config.toml
n_layer = 12
d_model = 224
d_mlp = 576
positions = "rope"
rope_base = 500000.0
bias = "none"
init = "normal"
init_std_qkv = 0.0412
init_std_up = 0.0412
init_std_down = 0.0
beta2 = 0.99
steps = 7493
dataset = "wikipedia_en"
MLP neurons of a small language model. Each row is named by its layer, matrix (down: output weights) and neuron, and shows model dimensions 64-159. Each number is 128 + 24 x the weight over its row's rms, rounded and kept within 0 to 255. Numbers have three digits each. A neuron's up and down rows have the sign that makes its largest values positive.
Before each neuron's rows, "fires before" lists the tokens most often just after its 100 highest values on Wikipedia text that the model never trained on.

fires before: "s", ":", " of"
L8.down346:089136132143188098131097118083137075193160176117128105144120106089104130129129070119140125138128140116073141116125136153170140133126168118095102131113167169137110094112123126145142132150161105154121125132137145127158143139111147116088115160106154122143155127118139155102151077099077131125

fires before: " |", "T", ")", "D", "A", " "
L4.down511:149120160106161107137108149174106140153107116101114157120132117127106092129089091111082119127124155140148140137151146138102097118152138120098103090130123172146153162142168158123137133103126092145140132135091144096094126106068138107081119123111125076120090090077141130112093126124129129122

fires before: "mp", "le", "ch", "ment", "ctor", "ach"
L9.down274:132153125120121086132145129159107166140085107081120114118135155124121094136164103096134125123124120128155117134086119125131137142118173088169089109077140143167166101151082146150133117132110119163134129118143125090107136137123127156156093138128130082194091062101142126127128134117138135105

fires before: "ed", "tion", "t", "ing", "er"
L2.down400:115142136145115100139134106130091115074112098171094101130099144168130132123094097159094111120133153123093176131120152166093094134119119127139145111109138118140109135141128118129129112119144086149145124156084077096083138104100130170108142138084144114135079103151123145113092139136120148123

fires before: "ic", "y", "ent", "ee", "er", "s"
L6.down445:127171107118163100113091147127098152123149092114117122133152116126155095106143188132139144101117121114129151120096172138137137134135157131105110108123112184112147159118155112065156146152147161123149101150134103095124113090139153126095103148174123129094104143102132158141110131128139162125

fires before: " |", "---|---|---|---|", "s", ":", "\n"
L8.down76:126132133062152139131153149087046084097103131152123134137153115114128140120127100110149147118132116114129108151118152129107115136135135116093137104120132122093142155174118138081091118144130133185099140115100149116162139120143152144139104135118077140068108154123159094147136162118159129166

fires before: " Ad", "re", " 15", " 19", "s", "ro"
L6.down403:103106161112151135148100134120129156067121097076119141144115139120092107123131105138110150128121145154136114146098171136157145126177166150137098115104127119146121082132179125167122099127139133136133126143147107175140136138103154127108114148103146114102136130129097079125172129127158166126

fires before: " of", "ed", "ing", "s", " (", "e"
L6.down497:103138143135149110104073122144117146124139142149095090136089169173163124107108118170129125116167133129165144130151097100152127118084175141139135118127137104123124117123158096086120157119148157115130122142132134114152140154137126117139140078117137122142138141126137116099153136166106131111

fires before: " |", "ing", "ance", "á", "ative", "or"
L6.down47:154136075133104123160153159115166107154125152114129138167087167116112098162080176106131119108106132138155085090124086099093137114132114105107127098145191129094137170135106133126121116087163094129110117134129169096143164143065109160123124139121153177099156149112100131123115108105128116156

fires before: " |", " as", "an", "king", ":", " first"
L6.down549:093133121107172140104158090095168136124148171153104109153138157152107140101124145149126129111123155134121142080143142101119114111133172134143139116136129134104165124102163156133114144150163126145084079102124134084098142145128111123126140131151142150136149091143173095122144104117101139091

fires before: ",", " |", ".", ")", "),", "–20"
L2.down32:120098109100154131116177137114116131119147124119123115121091144136117157145114159112101125176126144134121069128127090192119119123098126088132135111094118134154117152130137098115142115142147154094104121098129106138140112123110136116149107116089107105190099128132120131122107094129158086107

fires before: "\n"
L6.down506:101132212116160131099129177115142142129127166086139171151141135140128117134140109118112139113130132177113099135173155118121087087148119090139136136115125144114167113129130114139127117129118134168127115108091139109137137119115103087078104104088112098131131129155186118144139083116122150081

fires before: "s", " the", "d", " a", " ", "ed"
L9.down478:115117070139156161101158130138124141146132121095147156106135178130084125086130122122143126148165122119145140117104156122146111103136128099087165115142106113112123106117152111138115145124124159081146144146130101121133141120123140155147125129135090136150111152109161112097120140127171144152

fires before: "ent", "al", "s", "ence", "f", "d"
L2.down293:142100126087092148135057119114176151130123110102139155126139185130130116099102101149161125141159120127098081145134150153152128130146098119125092090127161139164106163078142140111148162134131127134148114150118114123142153135170149134149143095071095136133154118079137121142109129144103139144

fires before: ":", "\n", "le", "-"
L9.down1:142151163091115102140144119103119163137131147112145131159109153172117169185122131106116114111108142098126121171165128137091137113143129120108163132129108119109087105117155110144128125177118129145117141100152135130097165146187129123132172203085108143132121173104127119146113136153096140112

fires before: "s", ",", "\n", "."
L9.down14:116115135112109115124136111085141129131126166151111139152117102120125099111133124108094090134137123120111102139116127129143091125128116172152100140145147102107172153111146100131088098117133094108131135122129197127078081109142133114140156111100127108130125108135112109135103159103143116123

fires before: " |", "s", "A"
L4.down63:135129155097131121104124087135116150134091135111151088162123091108137105127101108113064152120130107111114107171170120086117136151139099141081088123138085154136152150169165125125142146098126100105114128144125113106137092132134143141144147093115113138117120107122153143148138152091111119107

fires before: ",", " the"
L9.down305:124127112152140093090123112157120159135109089139172109144136150160112107120086104145124138120136142167177126134126140134143118136137097125111129120168095092129169134116175077135121146116084120131128130159152107183137148120160105142092106133157132150131098136107186143163110112101119103114

fires before: " States", " |", " Kingdom", " in"
L2.down173:123152145124162089138117146150104126154120141113127128133096143070126154136103123084137167137154140113120109165100115086120147047086135154135118128094091131165154116174095129130128095114127136160104127157146102152160183107133109129165121084141086099125117142141092153147108160128127150103

fires before: ",", ".", " |"
L6.down240:111093111118101122109129135124122137132110167102143107130127167135132124117133140066131087128112155122089130157111110164166078132143136086109124141128112128109124130138139117104112096137139141105132113132079157168141146101139121111086147175133154087138079124130137134137127093163129107098

fires before: "s", "de", " a", "es", "al", ":"
L8.down500:134076114133133140156147124124135097133055109144122194110129118137141131131135121116148156115160166122151150108090098167098072146120089113102124150133117140079085132133096137093122119139112117126143110155100121131156125116115126101114124123159130109100124140119142130101076148137092118170